Part of a small language model's weights.
Size: 16 layers, MLP 832 SwiGLU.
Architecture: RMSNorm before each block, rotary positions, no biases in attention or MLP, untied embeddings.
Training: a variant of Muon for these matrices, 15706 steps.
MLP neurons of a small language model. Each row is named by its layer, matrix (gate and up: input weights) and neuron, and shows model dimensions 176-271. Each number is 128 + 24 x the weight over its row's rms, rounded and kept within 0 to 255. Numbers have three digits each. A neuron's up and down rows have the sign that makes its largest values positive.
After each neuron's rows, "fires on" lists the tokens most often at its 100 highest values on Wikipedia text that the model never trained on; "fires after" lists the tokens most often just before its 100 highest values on Wikipedia text that the model never trained on. A number after a token or word is its count.

L5.gate136:114120109126119125124121121155081153120126136128148143147148147154148098112159141094098121157068131085107123159119130142121119128157134113158152088156056103081174150158112150123151129117140138102184105145141105175136125113106103128120135142111123087167143116109111135126130114159092164128
L5.up136:136166139131120111131130101150119158138087143186121144125146137123119108097153076138120106149164167116078112173133142140135092163124118134130171170121112125139137085060120105129162137137135090115153161073177123153117131119121162144127143162073133140146145117168093098107133135159150138045
fires on: "\n" 100
fires after: " |" 24, ")" 14, "\" |" 6, " | Notes |" 5, " |  |  |" 4

L2.gate515:151112122141101094125104146143158133116151134114109157103110103143125107099121091108134095126138139117117122115106107167139161138137121099106110133162153113091162131141133165108146146138116093179141086091071124118097136132146141145107104134167150152132153188177126131142141141090129159117
L2.up515:108139133116123120144133170112100149086144133115127152124160100135101099100153127122124103154110115152137133117123109104117155133171128141117124125163125129111135148139114171140117095153135095153129089104109133122137138139142177119136119121150151129142154172164109164100095089116113076132
fires on: "\n\n" 100
fires after: "===" 33, " ===" 28, "==" 14, " ==" 8

L5.gate300:143156125121109113162151106131100125130135129110123141100127121114106137161164119105108108115126152113132102154155078113114154153106074101113121116145134104134131115118100121150144086125138094118139095152134132102159190134120140116138132092119113119150116098158096105130128098122130101156
L5.up300:171157093116101088091128115166111146103118133110131164138117118130099120127148122115115121098179115125103155135090083130113124163116124138106158118110109126151115131124132129136129111090107130140114124165179143116139162111110134107119147169116128168137107107129099141143129090098119142135
fires on: "1" 77, "2" 23
fires after: ", " 36, " November " 7, " December " 7, " in October " 6

L5.gate799:151156151126103122179158139137119118118149144128136149115146097117175145098130115107134091117159162136170133146087100128129133117166146133129146106107156144119140160165155131100144136128156120144109140108109130147148082163127096109173094088166152106153148162120093161121162152139139134132
L5.up799:154120140148132093161116124150127125141187121174112118159124134163129175113121108136104136168116142136145086166141146087138152108098086130173131131154104130143085121127106114154160080184097132115140140142111133154122119134138140134090093155116151124108166126096116135156100108137172125125
fires on: "\n\n" 65, "\n" 35
fires after: "==" 26, " ==" 24, "==History==" 4

L5.gate229:126108120099129136124159138086116161093147169112175161097121170125078119117099120130121108169124146110121138096161128146140134114109162125118107119107119148165161124107136086126129141072061108129107136145166085106124081110139160095126149133165101101158115086110090154118139146083136119129
L5.up229:169075125118086096113178120085103088144105104152122118139099136133113124148164181090135159150083118172137109122098101116122130106094134163111096137104121114158085069109121069107055116088125124123103092147141154109121111098145109119127157110127098126136105099117143147145093105112132134117
fires on: "-" 25, " |" 22, "\n" 22, ":" 16, "- T" 6
fires after: "1" 24, "\n" 19, "0" 9, "\n\n" 8, " |" 6

L3.gate590:169141182147125122086143120141146119095139132101150139156143158145109179130127123132139067142129131123140144112115109117137116105105083155077140105134116156105096146100116121086114115166092148105155118131091126109141117122154156089181118160137130105126176142161105137147141106076145086147
L3.up590:162118154134123092090157110157100157126139149092150148158139147142111168113163131116111087168157120137139148103149124133146129093118103133084131088138127161100105146116130122070133107169109131123129111113089100087136114136146148089153133161131127117150142145154116114128150123101110115149
fires on: "\n\n" 100
fires after: " ==" 17, "==" 14, " ===" 10, "===" 8, "." 8, "==History==" 5

L6.gate355:119147080140130126137134154111131143141140148164137175120093145125128166101129123117153134134147125150130110158147143111153093140108144136155120100102093183144176114102165094154117142069103093154125161115139079116051136119133117097114086101141105193139117153103137144135132108108129154120
L6.up355:148127091140152109109120151108117125119122137142138164103140152097118150074124121107145144150124155184123117167150107143144095183116140126145183101081111149129154120103146105120090127127102083147143145148132111116135156144130128160113103104164150142131123185148115129155147098104123115121
fires on: " | " 73, "0" 7, "4" 4
fires after: "0" 38, " | " 15, "2" 13, "1" 12

L5.gate341:135110136130093099104121122132132121125127136149140133140154110168125133111120075124101088095156118124155131154151136159096132143160087111141097096118115131139129125131114139104099109165118085135154109117158097128170124145113099088129159123205154151125170137142071148126144098135131105099
L5.up341:130122165112120095126110162140106131153136107147106196104169119130131169089149134087096101143117135114107153162116149115155150131163097156109115125104112106091136122146104149114098131105159157112168095107097072108167110115122165135156122113123140139101137164154139100113146107137091110094
fires on: "\n\n" 81, "\n" 19
fires after: "===" 15, " ==" 13, " ===" 12, "==" 11, "==History==" 5

L9.gate415:131158096175150156106144112119096127124110128104096099086129121114120137137132084149098098139085120134103125110129101159114116101144115121147159127076110179103073141114140118165107131152149131122118108122148126143156151096112142114103151124133130128124104131214118157134168135148142117125
L9.up415:092141084156170163135158147157098131111097156106138112121171135102108102154118126133124108150160143075123114111108104128140125123129140101136146180118136135157121147127165131150120118118108100110115165142115103137127122119073126174152149122116166127145120123141079154136126116133143103140
fires on: "1" 65, "2" 33
fires after: "| " 30, "–" 16, ", " 7, " (" 4, " until " 4

L4.gate209:143153096116060132162140163102066160093104132142094157090105126160140097110132139139138111130128103108121133116112120111125128133165132139127155117103093107149145112115114124128153119112091114117088117094146102160132127128104093170128147095132121120120123188121106148122144104164180161125
L4.up209:153143116080106126117122113095106161144085150191087167100117122124100115119149117150168142117134121133124118139142137117111123092130148116141128127121106115141099107106095152137125135137154122102103124134127089154146132099136096144125164122130137133142126125133132127068132133163110143139
fires on: "\n" 99
fires after: " |" 44, " % | ±% |" 7, " % |" 7, " | Notes |" 4

L4.gate697:153121152131085089142112170109131159112119116151124103134096083096126088153144100105168121106116120139084122145139119115095144151153124105115118147135118095159104123164126123158171107154090127108103135119163141155136135104136106116149142114109106177122140153158154124140113118113152160139
L4.up697:126097125169143102120135114154109137143086153128128124141152151115138094137136112178110114123133116083160140097092131136117121122161128107107131124161109120080150096126107167086127111150154112100151123134099113122137111163128118133161168152095141097154126089092131126115105142137122128111
fires on: "\n" 99
fires after: " |" 39, " | Notes |" 7, " % |" 7, "(s) | Length |" 4, "|---|---|---|---|---|" 4, "% |" 4

L4.gate572:180110108112167134100145104124121150148115118162129152110146142155159140147153137133120112187123132139116134160103096092126171152121140105138168136120118123108148133132077130138124092096143122135126081123120121156147137132093137126138142148155093144118151151153089120133172104123132110156
L4.up572:140102125101152096144120170146122147160154130168136187113118153178162153143154113123106093149126113108135158134104119083152132128167155141097142120140108125114135141132072127132142137133102096129171117135136123125141103125122146140127153160163114105117170172135118158118134122130166100138
fires on: "\n\n" 100
fires after: "==" 24, "===" 17, " ===" 15, " ==" 13

L6.gate113:141071111108077116138095141112117122131148118126126125115166108165116136098125128139129141158168113151121120138101134145109129152177150160134143093099118105124144176115073142117178083152152097133089167095141117163110107202111104118141114144112131109086118129155122161112126095100131122123
L6.up113:143112076106119116128121114139116129134094115140117119102097135181140140089124119128166118106160093138105104131118122119149136151161107153108105133155147151143140138117088139094132140133152103146071172109137131137108166126095121143120130129136174157120109133141127155139140135148122108171
fires on: " | " 57, "| " 24, "|" 8, "|  | " 5
fires after: "\n" 26, "\n\n" 17, "| Team" 7, "1" 7, "3" 5, "2" 5

L6.gate273:123124119120152128140144143148095116133122132158153138114183114112130195107121101144135103122177124095160095169121143107109111173109133088119114142101114167095172135091094079128125130088129138070170145163108119164129097134114073114147125126103114139147116147117115115114124136108105126177
L6.up273:144106088098121066094107130113160147140130097103130114119177116106142135142072119121115136119110145134155135119139110142147096161154140160083157116125139141161098107151149131100120100174116122124167151123155118143133176142161132099112095132146089149125109117143154096152170061117171145102
fires on: " | " 94, "; " 4
fires after: "0" 51, "1" 21, "2" 12, "3" 5

L7.gate642:173126150157125159158150134133138074145124162148120132109120098152132149115127126149095120102092101107141127158134152133104089114118110158168136087126104121116137122139118086144118099114126145138113127134141099091089141110128162118086122134113153161099138146129110124166099133154153122058
L7.up642:154108110169143125117149132147114076164122142152084130090113071142131133116146106168107132117099102129115108147114146136120100102109125150142119093110140143113136129139118083123105112130131120142112127142109119108099147114134153109109113126122152113131146125136093093165102147137136112071
fires on: "5" 14, "0" 13, "1" 12, "4" 8, "3" 6
fires after: " | " 38, "; " 7, " | −" 6

L3.gate528:120123138165128131121138123119102134123097158076128117113117125094100083106131132121140142171114110114172144124131142144149136139102141115163135151087154117160146119109107066135112130168127109113142104117154109142144117148128165133143127109175130176146090135108121135139161093141157150119
L3.up528:156130123120127131108146117133093142133112138103139067113121130093119085137130145120147149172121139082152123124124132164168140161119099124139167138082153117161095128120114066129098124129125121116131118119220102160119106135132148122128117104142124192148082126119139122144177103123179145148
fires on: "," 56, ":" 44
fires after: "1" 51, "2" 46

L10.gate427:136124108142130098173125087160091107132137147117125103111090106110123133103107065150090113139105136132156155135175141152133123139145110114127118132101180115121136097156129141149109175166099143095203145104122151118131163094139108147156096090171139116096120137073120136123135090155163117153
L10.up427:118147103149124093149115138124097103141153103101114115127105125122106107136122112143107125145156147124131102103127118164118122129157199104165123131135115119142094115100167145116100106110099091148095113157121081109176089120165105125132144122089142110170084147142111124125110148112143109096
fires on: "1" 42, "2" 39, "t" 4
fires after: ", " 25, " October " 15, " December " 9, " August " 6, " September " 6, " November " 4

L7.gate278:124096107129096082147155122165101117125141089101140098146131134109136137175162136115139168112125132126141088145119085126172148135149110103122125098076178102135110129128102107098106141140156130140150136105147127171135147169061159158109145128154124135126138127162153114111160151134137162102
L7.up278:147097130116119120122105173131112117133102139137143120093144183141140122078138113143163128138145160174139130131099166106123114128123153115132125096154172149148087138133145170148168113138086132121102162120130127188158119135140146141148155128165110128092140145198161134146151194158104171118
fires on: "." 50, " | " 7
fires after: "1" 39, "2" 10, "3" 8

L7.gate265:138112099182113118147116145102075093125124132118088139104106138145106108120138144150154114147140107109093147135149122129116107132163114149170149112138115144093101129115136160096110091171094097129110132095132109139133102149105126102114095152096118187141140178087175168126132129117134111117
L7.up265:109114144119136158163117110117132145149145126091116137181119090140104114102145177126155143179104100136130131091151134153122164120092134157146167117125127101131090135125122108108158120159165127143091093097118123142130117067101093127088148154138130129123065115131113171158118146165144130128
fires on: "\n\n" 51, "\n" 49
fires after: "." 17, " |" 16, " |  |" 7, ")" 6, ")." 4

L6.gate192:112167105136133095085111116099123111104166142149125141104079126148117143157164079108121126146109148163107118121112093143110101125131185139112142128131136157101137120094132117115098084120146166180108127109142136153129150134117156138069135120137144117202113136152140175110147137134131095118
L6.up192:127158110175094157108099076096150133090132123128139121129101140162123120143145120147157121139112124120111113148157087147142137116137175160100152125167146135128082127069136113117093136118144177134139110096132148169112154154112161147100156080120180159168098136132152157109142130124100105138
fires on: " | " 46, " m | " 17, "other" 5, " god" 5
fires after: "0" 30, "1" 10, "2" 6, "400" 5, "500" 5, "200" 5

L5.gate259:087101066126142081120099124121107111136099118192138131111158150119123183119110126151127089119138162105152103128077128126123121137105133137134156139090111156111151120111151107102133139132150146103122155160121138158115141096114077097146122133108154122146097129123154150150125105121104085128
L5.up259:138119096081146075124128144125143111152144145121117135085154163129121099126099147171139112179132137111151131119131120145140143134151168103063103140113069147148151117115154120122099146154114140102138123135152114105148120136126119176137103149130104127138109108134159130106185114106139163130
fires on: " | " 97
fires after: "0" 40, "1" 17, "2" 10, "4" 7, "6" 5, "5" 5

L6.gate741:134157098119147107131114157128124124143142133121148136139128114126110129048144106130141096094153115115125140146118138171093172132051142113107124175176081166135150135121166104104071148124176099159094107109125108092145135129129167127115130131108154099123083171112132137120173172138120106126
L6.up741:141101116143163122121116091125075106097131106168115138134148086137160149168127102169146139144097158127153120123119136111133093160131142128156100126100128113088137157159154104135167126144137202123135123146099132154152130108079125133125111107101107179128130140132121135141115157144111140169
fires on: " | " 97
fires after: "1" 18, "2" 16, "0" 12, "5" 11, "3" 7, "4" 6

L6.gate58:135166101134136114141127133118100117128139124124162165104089140153129133140133137166163110148158117149174113121073138123129105126060147136116164160112126147160082136113156118153147160158130100100099142096178132138129136119164125171126126118155137120126119143128108143138162137125130143087
L6.up58:159134109142145119117116169148123163131083130123153122143117161127086139148125153170119166140125098160155146129098115172094145114116104093189138109151174103141112135130132154115117081124144136132126130115102106146173154136135085098086180111147110125136094113142146161138129141129107155130
fires on: "\n" 66, "\n\n" 34
fires after: " |" 55, " |  |" 5